config.toml
num_hidden_layers = 11
hidden_size = 192
num_attention_heads = 4
num_key_value_heads = 4
head_dim = 32
intermediate_size = 512
vocab_size = 2687
hidden_act = "swiglu"
norm = "layernorm"
norm_place = "pre"
norm_eps = 1e-06
positions = "rope"
rope_theta = 10000.0
rope_fraction = 1.0
qk_norm = false
attn_scale = 0.177
bias = "none"
tie_word_embeddings = false
parallel_block = false
init = "normal"
init_std_qkv = 0.0306
init_std_o = 0.00798
init_std_up = 0.0306
init_std_down = 0.00399
init_out_by_depth = true
optimizer = "muon_variant"
learning_rate = 0.00729
lr_mult_qkv = 0.5
lr_mult_o = 0.847
beta1 = 0.95
lr_head = 0.00399
max_grad_norm = 1.0
warmup_steps = 200
schedule = "wsd"
decay_fraction = 0.449
decay_shape = "linear"
final_lr_fraction = 0.0
batch_tokens = 32768
max_seq_len = 768
doc_mask = true
train_tokens = 316200000
max_steps = 9650
dataset = "wikipedia_en"
MLP neurons of a small language model. Each row is named by its layer, matrix (gate and up: input weights) and neuron, and shows model dimensions 16-143. Each number is 500 + 40 x the weight over its row's rms, rounded and kept within 0 to 999. Numbers have three digits each. A neuron's up and down rows have the sign that makes its largest values positive.
Before each neuron's rows, "fires on" lists the tokens most often at its 100 highest values on Wikipedia text that the model never trained on. A number after a token or word is its count.

fires on: " F" 28, " A" 20, " f" 17, "p" 6, " D" 5
L8.gate380:498441571469553486501549506461501486495512517530547553487514557528502566514467533498507521474491406455498580464473437504451427453491472565461404445502521549604493507484556478568427457511510516504487501515488497498522518513477500472452457525532514469551553544460490491436481517512440466548589553514509495569452487506425399472522542481597516515522453489524486432502527516468488467492446
L8.up380:482413506480468470501543526488436516470465531525521526500543497499440503468522500488481509444525499456507555498558430456532421549511522490488509450530525492560523603489552462514573513503470537462530538460497507434481471531571470570606485538547507556491509492461524469475506498560510535482525469476470497445517504516568438398477487487552450521485535539428464523474515461549489526511509

fires on: "us" 40, "yl" 15, " of" 10, "o" 7, " (" 5, "|" 4
L3.gate97:515503583518464577469450428544481532546463494441512522447427512509452422496534589568579431462516545531481567568431494425568546520563440541517531506496552439438493506466488459506530460538497475456527497599417493577526448523517514526471486466528497510480439496485490556516418474460480478492459466487453460543497462463530512538530548501508491464535476460502434481535525426479445440453536
L3.up97:521572508476500508525479526534557483484520443443516514452425542492574518514571525529478445563484540494533498548563522484469464504460464533498457546555540519552440454433444547528462483519570471392564534631499519480510510418467420480468549523499479463509465540594524494548430511514521546459481512529475504509441472522471408492546520509514503458531409490560451511501490559511552522477497

fires on: " of" 26, ":" 25, " for" 13, " in" 10, " on" 9, " am" 4
L8.gate459:582473455512506473452413469513495438448539480506525509533536528497544547485462520505438432529610550511480521500503476533519532495423507530475472538516507460598515492539501507474461498455419525522509569409423535457523483458510484468537509515521543452451528489439472555496518469518499430476463457540454502555537476536461488464476490493559476525458483545468554465496561480509459448498488
L8.up459:494493481532500617555455549507540504505530438598517436531530498408456586578514513469473434475522500529411525445509501470439448509442478565494488526521446484456499536517452472479428468449616485456563516412505555491543569515520530460527527490486466488448502521536550425522547529485528490482557549548471472525551460512493490501527442512483530445472505521491485502516449478494470465519509

fires on: "le" 20, "m" 12, " ele" 10, "in" 9, " incre" 9
L6.gate160:517472471479485498513504477449457472559522428499411516420496416564475534515509544588452544547518481514576426561457573516512538492456524523498508549524595546555493502521430526463516382414547545509491444541547458514495527479484486537482491416515500543449556522515505500511446432486532497473499507467393505489475521464536566545505538544531481502526510432463509513523521501547569513493527
L6.up160:505550473492524475457514471449492597557545487453492577488547530525472484530507519544463482556541491508515497510482501435476428458528544491461471476423528556466470510446495550508375511460470441488469469387495455489488514570518479506548471552445515481477452483500475551513464461483574515471511492429551471524465563503544514522464528510504505496531528492526430530545478594543578494563492

fires on: "s" 20, "ions" 9, "es" 8, "ers" 5, "ances" 4, "ities" 4
L6.gate87:492513552473510440449536467457420499546453567518462486487532528510508532509485472495464496520412476487510459470539440452488470492484465522547539509438525525453484521489489492561428496471398489501473523510475549451592479573484455517534497542558491410516547545475457483645573480515442523525485500543467444512463459408487474522526471502463443504478515454515528557507519472470451454571556
L6.up87:503543526473535536461611474489517453557373441479429554518559462485493491487536480523496445507435448493542492510530440532457532466542529553471477535564483506479474543530516466478443452498465488555434475453450506503496469511519446492548487538506543433495493452442480559512488516428507489513528544464452494532486438491409480541410488541412517518517532497452532518491543483464482441599517

fires on: "}" 11, "le" 10, " ele" 10, "ation" 8, " population" 6, "ig" 6
L3.gate168:441570488497506467553502446544510500462559388525440577532488474497544527501510554497500552513567488478453479590416504498522498553435587504470491527565478530516496432482518628515485449548408489486549444507513440494482400502457469492532535400518550498533471497554564466536491476530485496494528534511502487536524467495530499497545507438474527447490530555484514498533449532439539473527493
L3.up168:439496487548538558497549486536493585544512463486439479513525510539464525514492437466457520513497389450496498546497498452524511514469476400495546428573500532493504465429532462484519478582513466389552461489482420540478492465428445545532484454428468523539530523469500520488509416562547511529417554529500557530535495477544488507495533521489539517532479486511472567512466532515559461531510

fires on: "m" 29, " of" 17, "ent" 11, "im" 8, "ing" 5
L3.gate26:558476454528538440567561550508564507522486540503485521469511451512463530505528528491493481436497485527536495450444526536555513507475532537395621497499461553447498465547497514505474430499605446474456428497506554528529435495480428504552568457542471433493503497506497446489548478539519515509509471480466510500509461452524476425512508502418494548553557518454525529514533446483456580442540
L3.up26:510509490494531474413477439521506444524530469498515450547605493502545530520472540460451440561551490473538531527493556525486457569459532431474494549503557548495523496463553562544459541471529569526474521586506509504492447591506531545513532435493494462472492513517516513496515559472474499535443455465465451474481450500508537523489502545469478489552598450497433514548494492447509505387397

fires on: "or" 19, "s" 14, "os" 11, " of" 11, "act" 6, "o" 5
L3.gate40:548440528524540514528451526457538471471456427482485505482525502552508456500474506455463564498499497474469559573507471457524548540504471512536477533511467416523490520435499458480471455520527486443473500420478475507510487571475526487555511464516511577519495494525508512516546516514451482483412492509454406542562459475467563502546497475521576527585459536464489561629507528517466421523502
L3.up40:512494562510438525542527482490539460513499526534539524513465506485532475459495431457463491534468567434551579495463487458557550476462414465497440454563423472539542471529511472453449500543548500582514441517486489500542518513530450505547498450518550459482521471474446577551451503473483454499536495507514489448568494507451555453532455508535555518516438484483511465511517492524481472517525

fires on: " " 32, " of" 12, "," 6, " L" 6
L8.gate381:594548442448541503446582565501451490440554472456463507448513530523494475528491494451513598497545544559513509522459493508518489562461434533475481480514469483486539491528497560476531469524491414481546482496508506440468484512511467534536472579504553514422422437491472530490471507579475439529507497441486444629499417508542558461544430442475556474483464475456539484509474499515507493534510
L8.up381:502545544483473513506480531414509506463460460499437440493515517546473480547481487507469525547494546558419481488488492560421490542445526511553515445551510468516502465496597467402499433514511463473503480494520463492522556475514481416500504509491445455469474522538426526513446483568476467473511522539541430510540569571428569489481428466484509445507555484486487515482519509564541489502427

fires on: " |" 33, "," 19, "\n" 11, " (" 7
L6.gate119:532530554435491494460473459485489517464534461536477455484545502501471447449536507500469520498506458457420434469437483520507511455553556485424572476532544455498551510522431488557513498462442466491499456441540497504524441473485520538571465454519497494471455524514516541537485525550448509456417437549528528548461517500460467506541480515500536585498544499541570477485527493485416456507508
L6.up119:522525536446518533459511560543475539506505492498518421556520416571518489528446469494548504570464507518546514474430455487463512567512478496502589534476455513518476455447469552557528482508421445468489510453511592433532453497455442424496512493508502542523442506505494434491490530470565564487467437513538508521522488426509534496516523451510471527464529507496516500546482468559492530516483

fires on: " F" 57, " Cl" 9, "cl" 4, "p" 4
L6.gate447:521492511502579459498495486472463498545493479422478531458603481508501502506465531547436521512543417502423481528518506571541505484541508514462458500530478527526470458468562485510510539517510549395506519417447436561573538424526476485516467479560476435465503539420563484486564504497488404572486482481490545502466497485485517498561561488573492498459543490591515524539521480546488463531466
L6.up447:494487417563481458535591524465488505521527457541488461503548436552499545528484554521506557439495462553486584463557561400515476491410534522446465550461514488493537510390487491508561559494456547534538492497511533485520453493492472530563520462508446455500432533459549504476560519517476485481454533517428559532541463440486500519544479489450502448529430419486531430484548548509462505516513

fires on: " in" 21, " at" 12, " of" 9, "ended" 5, " the" 5, " tr" 5
L8.gate18:530478513527597480464496517547489482501466394533528432539497513473468519511506541439482555518456480521458484482478558549516447496417453496517532567523439546466485499531548501484552535468456486453547480484517555533466478475473460511570501556476517404420530458438475483512508517559511516552512396557514412505502508611501528476534483482536487505510535506568467475547527510512489511492549
L8.up18:508515536457487471444482562479489463453465500553413542518510459441505541495504473490573455471434472527496494463521518530549524543451523581549533477549465494505414534548605464466469520502569375467493514465525480497519508483458549539486543535516549525470501484459562471532452498524538517495455551519501485466502477544528478487488468523530489461455473422581454468480508450516506490467499

fires on: " -" 44, " |" 15, "ri" 9, " " 4, "le" 4
L3.gate399:468490479523472568509509514461520482442588537514491513482529553496493480484534440507484458498454409554519520542488503552565459536552445546549552448469494509458502506480528543529421492482497523469498546559497553476490545524466517502460525425502458511473464407475576446438449509458507474511475444585584488478511447563528456453552482581536473476445496506467479453490449534499503528547494
L3.up399:538498473549444520498518534543581488460402603497516427434502536468497535580542505542570451440507491521489477552472452492490530517556421486551414482489511539535580599440506555502505450487494463462507487478511493464505529452510496510565489563520514490497446448516531524560502538497521493544492506503531512552540507493522493525471483515398500481503449513441552591528490472531451420528526

fires on: "as" 16, " |" 14, " of" 12, "-" 10, "est" 7
L7.gate443:526510563469483550386518451441485468537440515565455462534516489514483440514522542546491570486504485521451502500442476520547524469541508467515503476491460524496448530483444575484490458474493425563472541453528415478505509509461505493446522557475438541582463479543523615564528544500528453478429520523461510538475418551496456490534495485563544523522443529421502499511518475512507451520435
L7.up443:509480545497482504480466488525536512523497507488502459553462500435456468509514432480521471415541618487508530504468507519497515499508496480446505537512502521403582444561496479453568492448429593454466515586508405516597511528496478523506497493554480540498496470497471514546500449510575490496494589438505440481494454536494429471502529488524406428535454485511538547537527538395489507473468

fires on: " |" 89, "av" 4
L6.gate478:501562553512496532532539534508537503568429468520578417545463528567458496441465512524471512551521461547459544470550549567513484470403492477570440480536535484525479496407470477485487409457554507547595592495499536494490459528463467463465504480502430484521473526522492539520422453495528520479500479534525484493476439424464482439551510494486558491454500512522513526535580530477451532468487
L6.up478:489493556489519524537517463530530442507532545486545528430599475558499526473557491488498568555486569469495494574497414412534574482497528482487554567505507459480521592457485503491540549520578484506444501569492488540538497488551505503509453457525538527536509486476519509475393450546411492526548547462513444456458523486474505501533471493529468504442487442473473502542468498552479540498486

fires on: "/" 15, "-" 13, "." 11, "us" 11, " (" 10
L6.gate8:530424519497497535416474529573532548531521501502544548455502520469537552525496487446460508513400502441556489471476460533487527478559498567514518421499511496560499493523582532478502599394514543460543541523454531478472485512522415466496437505443509485471522545492505558590499533553495443405497446533410508509542468429558511456471492492460495483544547480452469491513535422508509497472469
L6.up8:531488524526470438522462502548540458513490472492544495475546477521488510480522465446514525475455521458529501513478500542566532593546424529447488459527455522517538479559500474466541550485592469458497460402509513486427541468419479491400485526550499506502431542492542485501456499544562526497517454443552462448496518484516455493428510493493490573464483501459544493535504449525454507502487

fires on: "l" 21, "b" 10, "g" 8, "es" 8, "ur" 8, " of" 6
L6.gate285:495489512495560447511472511481564495528488514501510496505542457447473510481514557576464500531484489562474476528549577488539509482428527529584480445523535515526500484470478573465415544508532528475518469493468461498538452453526510472457470480473527569444477515489471530561429531462518454435474509569468547480436437518524499560552526552456489533554418536562548487556533533525462455564468
L6.up285:469571541498509510503494544495465496520489523456551516487528434516465494506488511476455468499526495486452543541453508515539443486500468588545479487545524573508530518489499490519412483451505491472528502468497503528382418558541510444434490526491499498461539475467490488545471546484510455560495515449531492428577468480490512469507508552506575493484529437560494461506443428481453582510467

fires on: " which" 45, "," 25, " |" 19
L3.gate348:464459530482494501457453463446531580523503572492530462425524525478482510471542490521513537521481545545560572497441476571510456602525527439487437477562516411458518421466492520508467470463511499485516511511564489458514469539461523508539492486500427491527471448434501497476497426565501502489476509592470530537568464532507534486459388519509514487526443499468532542469567476527511506528466
L3.up348:470522540560475510515499440552558471486488504515485471559564494527494517462520431405486456404506496539506492566534518525468500542578556506504524497512526476499548513520492511507523425470571511510490543459482498452544525491558465481509468501417505517461492489489462487509473497510441507500429495577512538439568474478534483483617466536457480534468524586532475562505495585496567413472485

fires on: "s" 16, "ree" 12, "in" 6, " '" 6, "es" 5, " two" 5
L3.gate9:439549514493450479515504475484415511497529492477460510491532443532494540494485484465544517500540525528554528468603474515515514486499520534487478527494432464532405574529530508514495517486518537512506477507535457463516558457545470566504508492540483479424632533547451506457645458535426491518524503520538489492488489553463485488440432540521506529530538513442531482422505492432480473567482
L3.up9:456504487524554526504534548430500405510506576505566447510547538518499406490456545485442472466443482483448507536483489539527457470475505544522486489431386546482462515523503542530473529473472480430514470539538517470481464520520468484520536495520549541524518515476396493511449421460505477507464497484518499528431399505487428544456511482517497471559563543524458493424519541545553482598488

fires on: " sh" 47, " Sh" 9, "sh" 5, " bel" 4
L7.gate465:572490485526554521506487468496455539550447467481514475522569500468556483487417523592490594543499479530394508582481493530533466549578563511536490470471519542463520504447506547490508490556584380482524419590493461490452475417486511522536453517466533517523471509472484415478487516445537446460533505494454506441480508460513534474517433531524520458520530417543495547459477464501522546483503
L7.up465:443518505464603482509499521530553481456491455576529513536532476492518493514539532537524544490473512532533442456531458477420513573510503508499482541519461459506524570428585533488541435430471426468486481474558472533503479528498586445491503508443511527483562578490464435498527517532547514485569514479449514421472460463448510561492503565502556503497522465466484474458495488512483493513443

fires on: "," 30, " –" 20, " |" 16, " —" 12, "—" 7, " -" 5
L3.gate120:533488500473505566474436493486509511511480477519562559578589426586512465483531570448491461487438478534548531589475504485451498480447544505495605490528415489509500485522412479475442540462425488484502464513487500468492518506547514522555510480496530465478479456414480484487476478478448531490464437561507512523471469457481482495486498499528521429487518504493517503500474531453453560579467
L3.up120:565501478502517556525535537459481534478555524429472484536462502500472537565498546532489556502447527486493513503452549423553480458487429513499520506502468494475521436526408497475465480507493524512493512450478582503468457510461484441509575485536490468483495470516427477460539521504497545472526444538558581424471555498513504542433506464477528557481522531461527488548514479503465505472403

fires on: " Pl" 16, " pl" 15, " in" 11, " In" 10, " R" 8, " on" 6
L7.gate2:476531486486501487512499500516521504483484527417540471474489491498473533458414576528411567553521459456408479473501479522504489490486485576596476518543423541507544528500477530515535507490432499501583441553566507486510474502460471473495471491555488514536395437518494516525552492525477503535544542543441483467449514518504544514513532515484540490518529461548472493582475486492498544464581
L7.up2:459503475521550537545572552498451532476478552507549523602498458443462516493455512521502554403524546454471508462521532540428435447459501504564539499481452471487473517504443522608480512523497515457505491506532446531504447561447481549504476444485485517527458489491533542504438502485572513556521604535524437541491514415519493522561490492524508441449533551496463517505491503470458488489466

fires on: " mon" 17, "-" 12, "E" 9, " Mon" 8, "on" 7, " non" 6
L7.gate95:545478491449528514498510465448451503544454459500465473441496487500580437485467492528521502560489490524503498462470516481552554500515478523496528422562552532542520511605492478436511484537526432475431484492496558456522502522569416459508480463549473533462532501483473527516508518554425504422537512528486499540412511506456545524506448474479472560596503476500562544513474530497491491469546
L7.up95:510453521442542559500543501491359550464541564492473460479557477494558454562478478523494458537482503511446456511494522520475505548528555519547426441541496510460510521497468435439561539529515451477479510471484560442525482470565425502517408454435434551544498492520525499488468555497496468409549496535555535530425489526508509493536519463415510493547451561494532471503463564554513497477529

fires on: "-" 47, "f" 5
L8.gate285:486512503490568482496451575468500458478533492534505491498538506551441514507506525517497446490437480550439411489502473501548466522497541578440450472513535522483552480483482511512509436489481563542560421443482491517505540540544388465500579515460599495537490493561541420538489466557481421382499459555540573469546407498570501529528513513476525509531488454501428520506413485514512521581533
L8.up285:547454515597534571406520503473436469593444520559442500494455514494455508517489531504550474501480475486505513484464422441540483523546495602532541466507458442542477483523492539484552617510442462519456487518467497495501488510514508481458471491474496448483542562473503503509361445485516512534535423417435439500477595507549519507519518512446534529527526449556513500512478525592566494470510

fires on: " of" 18, "ice" 9, "ly" 7, " on" 7, "n" 6, "e" 5
L7.gate456:509469549500444494502514517455535466457493507515534541575507501494612503494535495566372513444516465445468554493448507462497419431497529522585466563425426531480468490506520526523482587486475510490474508512470485457539508486519468548486479458526465486480512520452459500519527522460498475477450502502501467530533489552458517524526469502637532471413533514486536498553580461541467505476469
L7.up456:467432475524500537530414476510480580499424494515424490495493493514513525543480466431511395466555529511471490497532495473450422496539531475506524463529469542482467491473535537433415516486578493484471519505484497537542529486523500481582499543571580553428486564564554495483491510518541536516483539533432505488471501497540498462415443514484498499532530553529463550485422485441495556523505

fires on: "s" 21, "n" 17, "as" 16, "os" 5, "m" 4, "b" 4
L6.gate182:481475560601547484471552485417544448475463454509489501498540591516464505559580535459447506504500447521444519545572523550472497505549519481428467487464523498489467510496486494484489488396521493553485510564449521573528467474470457501563513513437528487576528571485491520472410524555476517508509436475491472509598482454434453484497452541508522503477490460451545573533500553510469490521436
L6.up182:572439443562392483504566457535456574479491539479521492447504500518465494455634554513467510482507440449548530471498461480473559428445482437531474528469466498475500534569491460501466411482541511519502449574510487544500431548541520575508492467472510465446460507520435480488485480517577467466541504545556414472499473511451481419485486574494492517503517558489544498484535502541550497573504

fires on: " ex" 14, " Port" 11, " ind" 8, " sub" 8, "y" 7, " im" 6
L3.gate332:454495479469516464511487520490536493436478482540481497480488452476499537522497485491407512478504516507486504459489581510518552496560463523439457550459524480436465457476500508558452481464524508466541579566516493514518543560480417451460462408585524483517464470525522560507471462630553491462534490476508532485513474515482503544550483486505446452489502483469546504445518507531497484515464
L3.up332:445446497494459488529514459466458452480415470470503395513490555530515502492502453549517491452549487485527518407504447593547562465494476441503475488435443530558547444552538557535559541518586495460473486545487548517479509525496488484469488417553506431540513515547539477514546525558541531512436545445520546523482508487465484529480557505491566590532460471529530444455488540524515510513414

fires on: " ab" 33, " ob" 28, " app" 13, " imp" 7, "ub" 6, " App" 6
L3.gate213:505469529451484451437530492413555487446500406513462478533502472526530529548472571431499466479480485520512462486592486462537519486548524528530426468539513501491473526518539505499483521445502560484549530553547527480503552429466410441521530545492517495453486476430514572547546471491495505497427530506504511491594478591570519545493493531470522523475437517494472534483433478466503502547483
L3.up213:530526587480452519426485473509510445589542495565429490571521534470534499500617518501497480581527382563514515529516507508460486449492443528483476432507479442461514488525525480534459504515487461478483476442525533516474556568513516453496491524509600491479584486506462431522478483591443454509471511531586564466454517531491461524482506507507510502542511490451465563507575469538573525457529

fires on: " by" 51, " for" 5, " of" 5, " (" 5
L8.gate75:528448426527631519558530565534506492474473462577600497483480500442447456497452463502512550553630527541509491502523529523504519517401455518529486582527527548546477505530516503492488512458397415470452515586525450512502494573496492525426433480451610489493445531509476465469494533507457456482448463519473471451507511513515478493501504494497533518469522495501509539543464504474519463586509
L8.up75:494483454490582556463569560537520512441472466532431512497525518467477514535444496518459431544543474491471622464504465518583458540556524527473500566505451499590487490492520570410485544498507487518508489425441521473531522497493553517506499507540449488460534436467492523453506488509566490513522428497459501476498450485441501533504489506500611491441512524498500553443532420476574433538530

fires on: " |" 100
L6.gate260:408534558468472495483480485524495577482532464450496475556503474531512522479534499510496525534482461516588513526537468554589509577492552524362526508481521444486465520522509471559486422419488456541484516487488503485500482491579483498563561441516456497481494494492544485518473418571532559434497481557517547452487462474563509469531481511502473517471491505529517506533436421449545481489448
L6.up260:468562576511467504442499451485564611507478417528547489517524478445572541528448545501489493436485490450524474529483509518467483498479520477521486643494523424532499512549428464584473532515412540571491549503575470458489477440518541501458497489465537565594509478504466518536439447522488563484468545515450508486445467455541480479509491541501454507446465545485477498519488525533475456448457

fires on: "-" 99
L7.gate420:578526466493570545517479520406483468412509514553536496545471585556527559478447521456473480448443471505501487500497471493505532458527405526517479457499449432530464518489503473527477434586584458525483480427515557511531482497472469503559511475514521511437594517504515534482515523545491425528536461505433553482555453430468511380504510560491444540486552501490490484464483452604556579492507
L7.up420:494510500527464530431469504480553497467403535503527437530542468588554452534422506483401513526458453516485490496502428520509491520530495448442448497453458505502433512522499490497447462490582555581452517457560547460537454565523445469448474500470432449533569490539531472503538542486537458453400495502527564566520545436509501451517526466517500504536577480517534481514512479505557501471495

fires on: " (" 12, "er" 12, "-" 10, "ire" 9, "re" 7, "aw" 6
L3.gate232:473496485493420487480436556523414510501485484480477575470490514459478507496479456431481613488537561505555522534448499556524487531474569416535440499568488481548467484517508510539574559525493530482507568532502534544487473438501480531494432464513432525498563550495478476476460511510559457498524528452547574492532530514493438497472526443435470549470556556514447457614535465433503483521495
L3.up232:515483450532504453486578515553484502604555518522542457540513454486502519528542516498560429512487393566475452480512558484573461569451551522513465460469464533497505396486544541468449560503466421476493467463495482439425520529548493475487468465521546550498496485450526512520496537528539463457568530500530455554463500507442521527389557483603463511541440497503484443514480431526512491511419

fires on: "–" 26, "-" 20, " in" 6, " dis" 4
L7.gate107:435554547503556550505479528466486451498539493546483535412429547450532463539493486457534495574586473446481477510498509467509530538551493500450465557540509470444498585545515483511457522593542428457481580506485528496504467455509467473538455537491501482546465438573541467519507458508483473475478499541493539417460545459500488510577517469477495505434507451397525482503458519467472498434555
L7.up107:540510569492491474514525607537488453508524532515469533532498449458518495487488612453478483465480537603505492486487443482497498520444550540463450488554475404465520516489504476509541535457530484511506460526572588522446490496519541469491539506456517463521503570457480515531533473501517466454480498492502584448438496447455429480507544480529545519467488557508483519520470553550425400515457

fires on: "\n" 32, "on" 7, " as" 5, " (" 5, " |" 5, "s" 4
L8.gate191:580471505495442508426461477479541566506527516545498558490564638512448425460505511490478565548548430532516499480532525470458495449542512469476560446488499429381502504521519495473490567509506455499454501493448519505530484491470495471571542467504463548524513525444546514571470490517480527458539460451512474519496539486452505539497508481451554586504462484473495465477524468534398476489466
L8.up191:530517482442539531470447469554498484486519492487519463537470406457424396563497508479491502559511513531535559446480514513513510475474500402490554473526467558511522509421435484534591510526511508451440499426516491463582483587503504498531532496538522499423487471524455427444502557537516505539465532535472575533458499509539540423530501578567526516500478537529517471514570522520435463501565

fires on: "-" 100
L3.gate470:527507523464547529526496507558488445474494501552515511506480442492550589507479517499564489443473443487487532461478463507473507469496434483464456584506512501515512542515419468515444423522559463533523425470475556457520465461577523464575499478508488572526484540568467454508479486553409457466479453557515470545511490458542391489528514474477460541526437583439506540522481397518524500494574
L3.up470:472587495465501629413466573570440526470431551543540508479473537469534511541548491472501500481454484531548480507472435552485497450433459538458474541480461469484477545504491497477492483440553524478445572564537581540598464412443543451497474500464463520435529478544481505517437448533501480476514510520489558534441535507487504511512543499453502569516472496477491464513485477452535466526426

fires on: "-" 38, " |\n" 20, "." 14, "1" 6
L7.gate261:522501543487552440467528444474570461453521517479489483484482473505503488457476509440491533536456544509543549468534538477548440509476451507503493513478591592521521495474561529418502513465460512442460478425503481423475537485526532447569527484528503527522562536474447467600519477517487517513553504507536461463511476557516507508514494528449540594469487551473539512404513470475485492496470
L7.up261:474476548516493546497446533477536529492539517485502537505478491535545458499546574499524500492435491422520445428466534494455483465477519518447500562500535478602494466476499526466511503492547531563462451493503516495483530545504533574518511502479521434485523483582518484511481499451551492496516540500495420541471438545487575489564544496505438444508479542426479507527528496412494492431447

fires on: " " 26, " in" 20, "h" 7, " on" 6, "n" 6, "=" 5
L6.gate460:534485566451485493437426540553557468543560432538430490463494510527484436481477521534506507497455469492408543498442445497566501475558521486467507436512467547500463424539585489471507468485463573477486514498495511503534492499504475427487549522539452454545480500531568494507442506417506460481465506505533551516593568400532548499543487506477491451491520481536526520619496452482524555461533
L6.up460:436469511497448450474535541515413527423545471485473447529511473461568596536435513500536480498484534506477550509472483439479431565430453529610575491555471482499439505604517531536523488502481504473499534490608458560488489470506484541501525458477502489429492504559493475503548527446493522470536550496496472461529475477504523450541428526504446551497507530568511532525410514480482461455450

fires on: "en" 18, "he" 9, "l" 8, ")" 8, ":" 7, " gl" 7
L3.gate295:505518618434520481486553532521570424485505507524463505490506523516497522485502535514564534565487445478507514480490537531476488521551519525437462500517567529449546517421520480473494566488417574459488426531467458470464441467483559500471517494448513492522519519511488510548439492535467530529527437522496543491581460582471556506492516557525484468510542616473567447511496431466488496561483
L3.up295:531468470510518573375447551449510540514490558500550512456554517547549503529613558548519500530418523427483564534484496511481464481454516487444458453456479530455520411446508481523438467534498530492470530540489567462453502479541513498494557469460482515535564456460527484498466550496442475465555457539496528445478543501452512483471555481478493521428484549529505492456512517500514483447553

fires on: " c" 36, " |" 13, " C" 12, " P" 10, " " 5
L8.gate134:496491572502518466463518497510527617460607454527508547496505534529488488635481532522446533458512479470513509508479481580479556451459494481566500453551558503496528513458545494474474476463527469485581547450501533510454428493490527502542513535524435496537431534465494489489463444459497496462503547496508547492541515439453509538589425560528528486490512585501557483493468523440488554463480
L8.up134:532478519478493554529538549592512631468551511514397496486548476521464498428474521548525547542532538486512469478541486458539536452537483507474421515520492507475506501471499563491443470565577484550456536488504490524515410486559470453510554503563460462466459519513471519493495546507458432530468499478523558486499497485444458535587434439556519485475493518455505425569504493471513462525512

fires on: " of" 20, "l" 12, " more" 11, " to" 8, " from" 7
L6.gate156:511491490483528491515430563491453475459401497516517496493511428509500439533541464455522542475563491445496480562460531548514511456513497487579481513573481556475522496483536459527566578483474436430569561485507553493483502495494463525513481475549435499580466548492449586490468498523550492501488559564534588534537500435448492504483520525538520403474522487474533518531496509493445501504457
L6.up156:502522520515582475479522546475386525482508461506514465520474484461511506514491459542490442524477528510500508540552489499492517533515466502517508419579554487501535475552458466451412504418479528459520495519544530609564452421458487517562551518453491498570493492514451457509528469536476525456481445490376491567550573505479552454532534483471483427481502494503474434515585502525563510451525

fires on: "," 39, " of" 22, " in" 8, ":" 7, "ern" 5, "ross" 5
L6.gate30:465516490585431463471488509480482449470451454516474487598450481488521487497509523524521553485443496509505506507464460478470481520436538488414437493507499515533468459579545452551515521514486480539509539518569502531548443526498477532547437470502481470459495495517470423507615504505484517566423573538416474531586520543529544513470506450498414511450505509509486438548507446561504588474554
L6.up30:497491495548497549524485436480492457590488511551494515497489499494532499503490533460419430484445543506540489527503528552527466421497588484531557508517463434493402569470520464469449558517495549490460437493461448417578454539434554500446407473498493501469519507479491481514461555599450473471494538558512516542483486465500530547546467458515430396509420492467546471492491477531502475537496

fires on: "," 19, " of" 16, "ac" 9, "ice" 8, " to" 7, "g" 5
L6.gate334:483517545443515512501559489516480419498481468461522558508534469576471503496500507547551473488514508544461591474491536465591486528468480508558400503492481470586506471462473435441518552527529499517544455510479503426541500497487510441510511595509517553486564567496450477480468518543476441547466544485433492490469481464467516591472470476533457451519502454484551473505523484477521472477458
L6.up334:515605430541474527511491512470499500491543516511469477466482555529536439534482498490507498527494453545453511505581549492417469466498515520493492489552493508585477488517570593468510409432525502452456466503456520390498500508545434494531444528515475528494410506538537560556562494514489461505451497451468502454500418518397521450526560477507477473504454489502518439533504519489515493501487

fires on: "it" 26, "et" 5, "ap" 5, "ot" 5, "ron" 5, " att" 5
L6.gate394:489515527499478510534515538492528445501487482574508469465497514552510483536574474541594518450508443482512527544542492471500481543497440509544468484533459516514497463494516389450471508471519491514460531476524456569476366526444536470530462550510530579499537500433473574497509459561524484499483438474449479458539542469530473503521483492509533521499510436460450526517578483536424487516468
L6.up394:557498494356463502534508471456535481589488568476508515489501480499494483497482506498483540424575492521526461557471476528401513479499502474529577547493539565505554418458483520466540479430475492482521471455485532493480513503473520437574493575516589453506489536474464476483478499525498491456475462494529461502480534445514581507486469499530452537457386516542508560495479419522508467416476

fires on: "g" 17, "J" 16, "G" 10, "b" 9, "B" 9
L6.gate290:519544514504476491492521518482475491431459546500432502487486493439472455528469561523456513463539490501459511536613569520507507514484486508545416541433532479552447488481486554491541552476483494525504505483511519417486521505551594526540623540470494502497437536417511531455507419391424500480431482584561513459520434515538425509533465506562513458499441489458541493491562472522472523510458
L6.up290:519535485475542497548512540448533479542520510484537519509515585455515539445496464501472461487517482503534477416432503472493450553604557471430452433588455467546489528566559485469531499417536451531537505496489549474482509473518473480440501472510568503521535503543500473526532515453506436509530580452525496510559451462484472494499468577512476537440518457530511485477443431448544528536521

fires on: " |" 21, " rel" 17, " on" 10, "el" 7, "ed" 6, " med" 6
L7.gate53:493486511398489510484510535459573529530553518520589461480579412523543476547490515525543515518461521503558490535442467532438498527430505496488468464543522543555598440402525472492558514521509513531488546486564459548463493487444455557527474503411493486505505564526484440543497501525524498447476500527535460434504474480488599524532521533423503516450441521498522576449506508434476536455501
L7.up53:536410559488462555486568534500488523450514506472493536491519400509437525462532536530525510523490421511510554585412473547564539505456518478551558545541504486569569522463516506483529527557510481576445540460474457491449537557474521491487529544452526539480496530472526468607500469562499530482473531431481460512385495530487503513401443499474505517472485459531591511507533467538454420494502